Weights of a small GPT-style language model, trained from scratch on English Wikipedia: 8 heads of 64, no biases in attention or MLP.
MLP neurons of a small language model. Each row is named by its layer, matrix (down: output weights) and neuron, and shows model dimensions 32-159. Each number is 128 + 24 x the weight over its row's rms, rounded and kept within 0 to 255. Numbers have three digits each.
A block is one neuron, or neurons of one layer that tend to fire together. After each block is what it responds to, as a language model described it from the Wikipedia text at the highest values.

L3.down93:158076091130100134112122114130096121152157102123087118198101149153103134098140141097110131131120094121114123162149118135186117129113098096101124135094141120101168121154162160168141065093110124157121122121114111143124133121159095099149090122127083159121157111101071130158138148106157123151115142157115127174103138117157146087093109132160138150131139118099175151087119140104128156156123
L3.down119:154101149127128145081095114137154152125183116195160153149090145091094148137146132085082105139109084129141134156124152117160121157120124122104098113128107141143186090158172158109157089129126129128136123089128080099144148142104132117144106133141111121104134140115169109152145176141146161132122107158188152210132136105182117150092130166100134140125116125151138102059124126116111129158076
L3.down1621:096161152117148155130114140166119143130141139127141103105153125133118112157121140173111141122162154133138110127068099147122121141110129151131155115130065092136134162113063146126107108113129140119113132134116130123125138124066126112108121095129148116149166126128142115128105119120119114143136113187104146094104109154096142103109148149152105122135107144143099114113129112130143149146118
L3.down1810:105155143165149144162131097094155123127123130103112154130154141125099145102147130147177112128135145109108127125154147127075095120122095153122136113118186149125114124112173124152098142134100121128134149132137169140120147146080156162151118140111129150112103163108140122092156095165088108101150098126104140112223097126089097088082111151148122124119127164155121129159076202102115187114152
The opening pipe or line break that begins a new row in Wikipedia wiki tables, e.g. league standings, census, climate, medal tables.

L7.down36:107136138104121151111146087117104133129146139145143144123132113127106143131108107116130089149165144102130159129136099176108116137136136092150115169097134139088140136127104135107139117101114109152096144130146127133136117103073148115145145079114106183104130091110150111150121141121115124145154123136139158145109116155155154112095127103108135147137086118138083103142106109098159123129139
L7.down701:149121159144104102109136140159127102110124138129093119106122168139111109132100095150146148070103134112170101157104162109135147103126134159144084135114106088116134159145129203175149129159113095184155151119137131126143138129070144113099126108118101108123130153134116111125112152125157166105116119123127092146109101158132139129164127117091108133136117102110153138128137106109139131140126
L7.down757:167110093075073128154140118118115162159141164097124151136080141125092137150150156122142131098122144103118160114128117137162143072109185131167091160141118118116123101144114115140126147106128112102130163130121111172107140137167149112154139141146153105130124095117136093099114152114094127102131121137139101113123100129132160108135131121158123144168114111108136108134116093121125139163124
L7.down1079:106079142075132120062151145146166125175138135158083127100157095076115080110103127153140115119148144140145151128081137127145118181137121135122129113102145105120109113109121151110137134110174107116094116145135119089154141165116118091148109183140148147115159159109155094128090189122116095127138108160127138168119150158132134159152142103115120103173101148123088112120074114162158131169112
L7.down1202:134131168103111158109152166122131109139096121166156078097182129122115076165128156142141137125122110148121136148104159092132165094145132108103087102135164123103128131134136149094125123106133138112113079113119120149124116109124111092095124168148109094077142124093110092121110144118106121114182136129098170158150169121179124143128130112119152111113115166096142166084168136101155115143093
L7.down1233:157116158130126149135128108119144148147178140105164119120144109129125139134099129168113175118137148142127116125123149118125169129119142116081112112120126152086119156131138172118150117099140138154106104141130120166056086113143111132094171130120098105125153159165089126092127178149115121109156117099143120149066088117116138098141160156091139090148088117171101108118132093110117133167146
L7.down1273:129107128159128102091179140100128162102163112154144147136089155142133068089126112106145145106100148097116149135125080132163106174146119142135115103133130109177126129145132122147083163110160149073110105114127128074095116132139127107119072155148144160150147153078169109182125152132126104139106128162128116141112124132109129125120147150113144125155124119118095132080134157100159135175155
L7.down1287:140140144081134138121110131083111133119086158154113083158108110114135171132106138156125147146138128119166088133108113163121101126148131134170145078139143152162117100155157135081123152119060113147138136129111131114113134080083092093129128134103140141151130146081086160154099044104106146148127155136132117157141152129128142107123183115144107136173148132135175128147098170118113115102092
L7.down1361:125110088117147134134157084108148133136126136151148118115117140096125147107160103120141147158101134092163125120125161075150138154102097110104110130108098094128143161122146158160130096127146095138116109085097138090149122140125159117124137105118156125127120099100178097102166107121118149127135108161113095139067140135140166155160131179162113122178105155106075115142170124140107181145103
L7.down1375:116135156083117095148113106105125090132102137125120146112118144130129123136071085125144126159144151128087173131127123201112123122140100123103087136136105109154111107107120113139149182126116127135125117084125105142070124119171140132121144121121151093135166137095150130128114078127082126141131133140100150143136137097119089070082162098094162122129129114157128090125156122158134150208125
L7.down1381:132142126138116169164179129118117137112137122143116119137151091065101111145157129116120195116144123125152134143125116120133113135125091082129097112147138111078105176128147131114129160134122134146102101112029137139129100123248131136103130130085128122124116139113146108120142141105132116124148089095131131088102096123115136126157122134125124127168113131131118134112188114132150133133145
L7.down1598:160148150164120102131129091085152132091166128126148127134171130106110105106116106146133089182146147132116142132127120120090096117147107170112070172110143108106160125135129156130169089164110111125171117168147126142106132090111119093136123147135120147124167181134117084158142114139122162136132098133139132163107156111141125108153113145132102106121166126141135116151138107124152131114112
L7.down1649:168143139118175101156128149114120141139141174162135104128137152115116117115106112122102137088123138149138106126162122102174163132183120107118135127132130173174129141109095118134145153124101150118099144144179132101132124093107143122151102133128143118096124145132126164127122119142119108171108146103053163112083148124157141117131129121111164135069131096114172148106152138139160117117123
L7.down1729:116136103128140091128159161164125136142122134130126155121124128084162118092131118154133091133130154175117126132118108108146107123091097115089122151096137152113137154117155175135114126084148117093128106133144131120155137128099142131125148112127146136136092098127125116158118101148126160135152143189121116112087161137158100102102153147135144156098146112138141135141094128135158129121150
L7.down1739:122114133107116133131122142192107162101109134145126120136129084095109133120112113154131103097181160137161149141135098094102153089139122130131111106138103103085133126123156126133117113139127101095102169152107125066113121155084130108141142162136092131145162114105089132141110145136146160114098111122118152182097139110141149160095148142168131178152106142064096136066102109115098135129153
L7.down1779:113141121090173114102108134115078093184123113090107128156096119098132111151136154139158126128104144159128143155152097138136136106145131061116171163153142097140121131159112158111130088111088153116099131127110125144145130153083113122109150091055132131125145145146156144141094103147146094149118133097109152146112098085131108085166137129124104118142174145125139117130095051134136150147089
Line breaks and table pipes right before the next numbered item or cell in track listings and stat tables, plus past participles after was/is, such as produced, published, defined.

L5.down1619:099109142093127125083098158158114138151095112126123104151161142114114112142167133128121126118131166129124143124176099140124165147154138144133090168118116085164124121123164131109117111146115122110139120112138097078133143146104187132161113130092154160115162145159131107159114131105154143148110137119120176061099122167121137129146137119122097111115163091154182146133099138103158146163102
First token of a surname or final name part right after a given name, often a single capital letter, as in Ibrahim P(asha), Samuel Al(ito), Chen Y(i).

L7.down228:146133112142123091098126124117095135133126136180197120127123160138141128088126106164159097118122140101111130113137144103127151133161133126114128135169132148172122158182088150118102112165126141133108079131128108112182094118138107191109091139141108113109132138133108159115139109133142160130115104126132073181117102153100112095155142132103106119135154111140144126135102132186115115097096
L7.down392:151144126177102176162128154073171159082128117102110157133060118118115113123137098065168118131118165114113115169153133115152107129145136130160157146137110135142108125148108110123119124152079141104142154141149120111109118182167092135157164153124136121133125086113108101114112106128141134166132112176128113131135087113141126099150160176132144152082146071142118135147141073128141125095126
L7.down626:121155148088111149109111143100148121138101154115133162167131112136087151123111147140119151147162142136116085089083155145097129137104128106114112163147120130111128139156102146159083150159125132123164102137141145131119119164063116149144130098171119123105107108131115120126131113081133126135143119097132151145068126146141111167136117111128114102107114110119114162125137093096182109101092
L7.down753:127114124103156169143140107151127166110120159086073110117136146112109108138151152148088167141086148101125080137097174166119125140125108135141131157096099134135120109124150085145137127124144134126068112097128104141136122133086109116111140093109100117123171097128085067121131098102129161109118107089135097123096150129141147163133142119171138107139116116118204139113142118132148136154098
L7.down962:156138166122089098116169138137125125140122134133163089150143102133108099150149136146124151127125122114121121143116133149115137142150108128146135171081136171147143129124155146103097125140146115139131101107170117124147121105096102121121119154120153141155161125127083083147155120138139131093125125089132135103087147122143110153072133140162129132133144136139195109148109133140142114115139
L7.down1139:160187127130151093124160105150148150109138093136110127134126099108095041126176165162155142130142162144133108126120097156109133154113109106128135168099130115142115089131156105100149074142135101107101163139165056111172127133114104096142124116070154173125149086156114103155132127155130142163131129078099145098096159155091089139117131121130089166141142125139154096141173113087166132124139
L7.down1144:159132099118158086096161140111092119113130152113112092128164156134121109156131175167193099130108143115117131151130139103101159086153088117107131131118182095126111091140127115124102130104122087131107081104126146130102123141095177130113130153146136132127162146127140149129157180118131088103128090122164113112090129122128101106163118112148111102143192130102123124146098100111153098159128
L7.down1207:097125146150119191091108111090144145130129117113117116146126127132101131198123113127076115136115099129099121146097141102137108117145124125082162136164168158106141149131166202142119153090165135115089169132139140160105133098078125105083105124111109150126112156145170124123146177124126143130125144117128077106174120072135122127158096146093158127104127145140162106097119110105144119086110
L7.down1272:097124171147120128102161123139163137083119092155103132118192069148162126109131153142128103171171158109134106122077127112089137168112113131146127135102157130098136159120132163106121169094142153132095145095104157128121132103024147115124099193140158153134120107149151129132101100145106134154119110150107129122146134159139099137129144152128096155089162138139124129158078117168202127115127
L7.down1412:177148133154090137151116100119164096123124115155122142098096147189138079112166169168139130131094139128125135109128140154121129131152153154122122095093116089153150127140127133109170139093122129107117119125078122132176158071165112114116140130103133129151167147135126097154117142127146107140100114117100103081163112148135134129123127134147119116117147096156170096142112115173116119117096
L7.down1578:114088125129136133120157148168120153082151134152143118143109110136134103136155125138151171111114160163130113111151101130164112144119132107108127104113128108109126165142124111069140082146121132121143147123169111127177134135126113099129089114079151126131153122131127113141120126147150114101113183116119141110108128151157138098115122105089110152118128100145120110155137136120164092170148
L7.down1621:126119137127133115102171119189134131155102176123115136093114123103161154146104161176138152146148156105137092133147160110099136150142140119152137152109139149133178083145134122116095151191151095101085110149154127156138117160102154114146106144125110087147155132151104093130166121129130113136115112099112159117109112138112174143155132087150141124159136106108157129105142127148127134108130
L7.down1700:149128144152101144105147149081138102087131146133161121131185102128091119158111119147113090120148140106145120107126128151125136132114114151121108148109099115122126129110149176153112151105104137161126139134109117102131139110082107171114144118132085134123119150141132116148107147131136151129128109116136151116098145085149093103167105141086135112150160131071131125121117139158108123130155
L7.down1701:116147172134143120134128136130104096144062148174093107114155128107168116131123143134159141140168094083145144129127096150138119111142114120150151140143152100121160177126139141130079130116161106130151088133152150140158123150097164119116155140144090117102164171148104164145146120123130139077094107126108146122123116150127131166127152143136113159109143165097123113104137114162107127122136
L7.down1864:136156145132132149127163129197128121128097182160097124139098112101103057124149155132140156121134165140155101139146146105126099118124124113161126173102135100121142098115147060080087149139116114114074144110164098128135138146137119098159135126114161172134143130123113101147142108143149131159080142118137138099113127161105130125090171125151110152102119127132180130121188137105126133124094
L7.down1903:156118114126146108154153142129128087133170135128121125142122133107138178087126113115144144113062157164085198114117094174082117155135148099112147099164136153134126116146139092132120123142128154106176140129128114147107128107165063115099122077145104102127085117134105126175195123143117116118103152123176130163159142098106135112140146163081119141115056156131158105095172177138128131133161
The first token of a surname right after a given name, often in tables and lists, e.g. Paul Brownlie, Mario Pestano, Greg Case.

L3.down32:140064140096125092114161143160099136117126159129119165112107133099120126109170107117137160138110132138089110137100091133132093107090150151150105095169123149139115170131152115111127080124095080172109116122136087120111117131071151134134127154161138134129153080097144107163160134130082133144153133146134141114151132121092106093167145139094098139121174131150147136147153120127110110123121
L3.down1320:117103151120143088119133144148122103134088136110136100126113129153143113145133112145111134165144124101130111101078065142159126191125115112132134129137148153144164140146107111093111127142150122156111130120122107140142151152124149138123141132068135082137145129112101118127149115135126130151126095087150065127125125116166172134134099130074098119178161116126147122141165132128092161125126
L3.down1575:118114146061158173119105092179125153115125120103151134141166100141140116165133150120057122083145112149113185120099123138106131111125089160145164112122150134161151128148110143131118146123110120097106105157143105147103133155110119150135087106152168105140154097146146107130166151144133126112146098125138098146093127112149119085139123130133135148101115132110099125138102128096146144125127
L3.down1992:058135146072132094053126152130145123168129132089181090136175112156175143144129119176132125146152128137143139112132153127137140144122114104099135113178144110125132136136119149095145118139124169126110084128144156125141122123119128149108118152172084115117103118123154107130109137152113111142120158088166116150117136140105152130127111126093128128110103131154108089099134142114131134154143
A capitalized first letter, mostly D, split off to start a proper name or title in lists and tables, such as Dill, Débutant, Dirty Water.

L3.down273:133134141106141143113110111078108142156146140089144094097140110132128160122108139157084182137159123096126124113148148135141076130138143100127155133083115120138124121131116113116094155131116150122123098090118134160173130121085167103124141147171092146175134121139109130123137142098155125134112078130172146173122060144146162137112147124115150091102136135133119140124114150123164126086131
L3.down842:113170111138149102133085074127085116117117145098075121111132140108159163129160147160126139106153139108120116150144149124123123089144154130101089159129066059136137095131106145110135157167134160101125160097118149133138109130122111148130151162170119128159134110093104120145093119103136126188119110110112133150149099121142150172125148117126145073128154148140142125126143125117153142149118
L3.down1257:096140113128162111116152128130096144115138139135124162153135162161104139127097127168110106129184127140135100109099157124104153118126099129101162111132168136124146157121161142150102199154128105143141110149119098137106127117096123109121164108116156143119153132100125139147141133151147123180123133189165119130141109153098144122137132145147095146108166064137070119154136139121146124099086
L3.down1404:108128128088140155108161078109155073124161149106083096189153121150116143136137151133129136130125102097131114171121133127113130137123097143131080133116153094131085110056143153151124155114144163154122124073127144133146132206086140117133104140168131126131126132124138076145137145129113121131112098103069112100119103135137143133124118120116133164115141166142122121108116133096124107148106
The article "a" (or capital A) starting a noun phrase, often fused with a preceding comma, verb ending, or preposition: ", a", "with a", "for a".

L7.down148:153174130108112127100132133164117095103119162152125121144121140106107086172080132115079073112156160118144124121140157133138113143103128123140100130153118138132156162173126106108116155110089122151128109135146147121114163087187164094131154157148112129131130167113120138112124215113161082105119135131079114091110119084164141139169162143117092128148119165119139131131115118110146150106090
L7.down357:146084141161155139108159167135103143129131170131106130054137109151105142128100115109148128122141093133136101151150106128126094119120090126168123143138073052167133093127136086102115141158112125133155115112113150155094140126166100100134166140125115110119121139131130135149159114157137140117132111162094150137139090126141121116162128090135126120119195129092094109092134137127089168169138
L7.down380:122140110166148150162108108151136154113120176143111158111124113146149111124106130130114150130133133110132132107152101135137143133114137142106179128113115095096139143120142083138132181127119118127150127162070127165120157106255131152133132104151096128139154113122159117091104164155160151137108160142124116120121105131162151128144131120110123095177111142107135121112143105145149146136117
L7.down412:141117126093141126092145151139150127131103118111160097115119097115113111132124098153136095128095118096148129138132181158109138131172155174131132116119136143115176159125117152123139136107117127063133115106120168149145164124143140113142117150116122125164138184118159086137091109132128123131125072177151165167103110125156117112086112154168190156130136112118155154114073160161118147134131
L7.down449:172105110092155146126104166118105108168124088182130144137159129161100136121134076147136119155118111149133148081103120153145156112116145141139140109144165167109111160118103178153132146111076129110137141156089126096114113078153128151134156169143123140150080144079161150156123063139127121137101101112171131140160109101103148106109112106111123162088124135133145144102145097168144112129158
L7.down486:102132158137146102150128162167138168098125163153133104150157125128118128149141107139149094120194096120111154106092150117107130111126145138157146145115159110134167069134130199116104142124131137190130105136106141127087119122058135103129148127107131130138104182120118131124164160095106127142155133114137131140131162099146100137186101114125118119132143098093140132135106083129103150135135
L7.down553:148130117109118098101150130116108134086100100137102147122146154122095128144137116092125139103146120091187122100150094124102131113148138103160133123149137178111091108139121115154108132129088072131122106131159112116113077118121115158146136126099175068111135155097130138131140139107159140138134064100108156129109117137120157135151150132120116150157126067124116111101138171140145100172133
L7.down574:153107119100109110142123147118119142097160108100133106115141119148138136136127184100104123102161122152132132138087097149121119136122159156117123106133143160155118138132078147140110152105125151134142098170113138110094105121156141106109130115128086149122079139080141114159114152127091141122132128093116131126127127123146123096159176144088141120117129089140151120138122140120136151151107
L7.down580:146137088132121182088151151130158106126156146135134114111127107113123123112101125108125128121174081129112144138150158158101133101132142100137122097153156131140118076171114033172135124113118075094112133125106141161167135175238148154084142148097114101087100174113177164155132166118132125108126128141162161145117153097125117132143123125094144105113104155128156133093077101152128127076138
L7.down604:117134111114129152131176123148100096104096130135153181138107084115104111095125159162119137130140136102133141139140143115121145134109176161110146166098121141096130156158125152175119115145110127122146160106104135143104129113155146144115121137149145085144139131124151125108112163125144135178131155112145126155130137121145104127137112105123129147122126082116141129100140127106123135121144
L7.down1288:164167113138077082144107125133094132088169127160168138136134070132110111124149126132158077087137081149124107163110093154086143144108144101141157147126164112133159169160139129124132128094119139112121100103104114161158114127128127111161127156139102108153113142145129093129121122198141163127111112191159138074128153113099140127119144115156125069072138117124107104056101156156157104126115
L7.down1395:144182140126115136147144146156137168120115144157106165105168141085089079141140119154110131097141111099161119160168112100097195124126154123133100134143144151162114129092154148101057110140113122137092138150104152095135141129210120150121110110107109116074159197132097109166127121146136131132121075107116140109168164137121167105160125142092124107126104134158180138128147150138114141137107
L7.down1550:123138121159120144111110116170082068155129107145111153120094190166086147107104101094137109143093116138149153149132117132122145116124133119134103117172129081149149151105144127168128133111139135138117179178102136151135115150105176103135092107085162131127104142062171133129105092126106136115129117134129095132162174146138148115162136157141146149127094135107088152155160158121118197121128
L7.down1755:109172133117115160096108131136145149115103105137131132137151138134119126167127151132124102138160125119129093131151178114114103106111119116162154145108093096162138110155102126124116164137109111126121122143068090136153135112255122112127155177119119106107118196122142130089133135126115130109118108108084154150104111128155136132113165133130134108113118162131098148135111068140140126127105
L7.down1859:129101165125124128127107139117149149102077102127154134134128145134129140167135165117119125080140096117134117157135166094177137123148122133157123123138138149153151167130124121111153149142127100131150146159172152131141100138191118101129102154120166132112151114147150146127139127079146137113103161086094121158145118121118141136101142115126096105111106143115149143114122124133091123160109
L7.down1998:124105140147131141105124163121129128150094092157122119097072155135137171112124149120151132133119124118139129110104126111159171107124157139127134118142116142120141149132138136133119150135092132185127147122132114100171133125233154120142105114090107105131100148151132136132116176173161147125118126077092172121146136138094146161161156121166141127108089132128134105100086111093102164131111
Articles "an" or "the", often fused with a preceding preposition or verb, as in "in an", "of the", "as an", "with an", "after the"; also the word-start "an" of annexed or angle.

L5.down192:168125111136098156126157144147087118118127160102123156126124152129098120100134104160137142108186114113140124174156103152162118104098146105116137103126145074139133127129104201095131138100113127139099114168158131126106098098099139114148135147073118119140153144125141146150128174170108118115133106077122081115113113109090112119167168135127158159121105138118139144144132103136138163152128
The token an, either as the article after verbs or prepositions (is an, by an, reached an) or as a word start (an-atomy, an-them); also +/− and digits in sports-table cells.

L5.down561:130142126163113130125110095124155171112116157076112128117142132121137163143149167141126164111118137140128100161115124097139123093133168134082116154134118096143097101131108127157125150163174129128119119084121129160133078094107077144083147122150145153156114116109081106164128098135102114154110094157122134155167094122128138140120098110098155101143164128131138128127134134095133138127113
Tokens ending in a standalone "a" or "A", mostly the indefinite article (", a", "is a", "of a"), plus word-initial pieces like a+unt, a+wakens.

L7.down67:121134103135119194134113124109129071153095150089081119114107138096130163142109089113135094136133142092106063143161145100118130139115135153143137181147103097136149125130154112162142152136097127110154181134115130146155087171169174124138101138141153123140114099144116136131112107131090110159136116086070122112171166134161127151158148127127106135117174134130152140116139140110143172129096
L7.down90:166147054111149102141102119142138158102148186172085100128118157122153132129171123085154084154129160110123118124135135175168157137145149089125148143119142102122148135114112097140150161140109057103148104125098133169148114145187132115124150076171118135154144120118158121118109123109130153174149124136143098127124115116128146152119120115140162085137151114112112084071134130142125122110134
L7.down153:116166134096153178086123082135134089118125120094103103147152135122115178118123127123096111117141104084112102138164144138092113157131150153140153165090151134208148111150115081118132139171112089120127133104073122136163130100255160125148105142123144114134137130146165140087153142112129147104096109078063147145144086122134132134139138107134119130099159141131140124108144090094156099099111
L7.down268:125129134156095133108205138120123097098120121122123140124136136112150182136146106111105151121157114071112107147121124090090142109147165174147120137116108115116091163147081137101120143181099112160158133134087123142146103160097142111146083105131142109100134137148113141142139118098137129119122109086062124169147101154156167148146076159113134145083116152112111153123126129146164152127180
L7.down291:153154100168126120097085103136118147133122104090117131146154185133088103172103128142102126133143157085114110153134146088105147096137153133120105189141129098162116153109132138123133102168132179126150105091077159155149138150148117131112138146163166117112172140112134144175080124103146133134130159112103106149123098132146143124098130148131124126146134124107110119094127110141117142120141
L7.down560:106158132117119136137091124101148108106124070144154176128142142116147161126115136151127125111108121134116106138114150098128182120194154123114175132121115119124138134114158126100088089126127112125152138166123134094108118074135146135146096115116072112128137138137117175082151117162143128149124158113100127169122125112163126104130101120143139084125098099130099119109129144094114194128107
L7.down762:143115097144105146135130119101138195117115109104131133112129112091118149162147187174115123152093130121133143157134126123118103146095133175097099149157151172116134144128135151131129133111111123149103146138060131132137100129215147140126124163150156147098096189088106129092114141128158123119123123096134132137142153079127134125116138130116132110100141080139120132094130169074155177121131
L7.down790:146148134110122128106137142179142100106109119132102137123123129157082120128126113122146150141153138124128090145110151123140126161078151126100147115119107132133130101135148159144146166130125139145131127133000129161140121153253133104111163172136156152141144166149119114138149141122101124133133082128096114114193100122140119135140154118090113177125154149129130124140161128103170136095106
L7.down806:099111128109139155114115130171108156103082136146127150159150164109101147130125131149100116154128150140115110136087155099135144125122106097138145150140110079114155140138127066114171134166117133108118138113133138113146130091255112131124117113131144122098167150102127126170156169152162139091120155153078123124142142108151122139154135134093167096147108124122109138120130067126149173111102
L7.down959:118106141082146162141148117099143141117109127131094139152145166126136146144144057123131139076152134108114118134123125150137100112136125131138147128105087113144143120127140118157108095125136160101127137123130115106122139105192097152112166081199133132149117113158109136138144131139129104116140087121134104141109132146171138143126141103137147118128154120101090102105137136102151134156123
L7.down1549:124150120127130146144083140127125128108131145096088118152118106155142200142174159132158140171110123139130136116124107105114119164107124155141165164158102116125149108116161093079073132142106152129114129162090143148136122119206140103099108107133111123175151125168095153169126085110120161152158145136145103151120085108127137152139122092141128105153117130153087098136151117090140201110132
L7.down1640:142130119108114192122161134104118090099092137129110122127125156104103147154110097127132109126117091137136094137129185139123111146103116129145162139174116102165146105115141136146143170159102088105137129112050123141173106155185191124129140156109120081122150120139161160119166130112124116098095076108034127125171108142135159150138143161145125157173133150141127129142133135112122166105115
L7.down1645:097144151152143095118137132149107100118145100135116080175150108085131140138093126127119114068126133129118135131114156157149089162182147110120188153141123106121128102130152132113124125083109138095140102106133113120112107126169090120132134185101098134127116136136132134132114106118142109131133113145124100156122111052163149135138107155158117113101125132092134149134123097116113133146154
L7.down1682:129113111088137127139096104140109115133132145130053134120143105122137144119090113095105142172144118139108136142092145144143169121115137097085130114128089129146106160117046128119161147183091131148142132143109140157149114165142122118115175139146128088154112157114134121140105147138103157147121151155168098160148120116131130132122131119138130158181161131106117106099153160083151119167162
L7.down1860:086123133131103118136083131159142128140135145043134122127163130173176154182091139156135131190167139143132148149103127150149105110144104128141156105115134096130101090129144111135119144136118127139145154139114150117127115135100085149173087143157127126190117124150136139101133133083121133133137126124136138105154118107158125121142107131112113128125174120117124121140148075102125109138120
L7.down1896:130176075116119135155107125139113133135124135134084127143096117173123105124196179135101148129088133126089100118113089157137104119162196133125128127099095134195113156159106155125134122128159139171135108136091118124158157125201138132121163104145130132113149170107096195144134143147123072145122072106103131125083119090137154118114117118111164130110125178119143156129074083117123147157109
The article "a" mid-sentence, often fused with a preceding preposition, comma or verb into one token (in a, of a, , a, was a), in narrative and explanatory prose.

L5.down103:111121140133129117081167187102140135181117097128139148091132120092153137120106108147132110094177138171142152142122106127113153079126117101150136184126142124129112113139183168092118102141135110113127117133154136123133132137114149135125083125133155130128134158138148081114106159121128153125133148114138148151101153097089165101097136137149153170138150126071181165119145088133123146122153
Past participles (or their stems and -ed endings) right after a form of be in passives, e.g. was appointed, be used, kill|ed.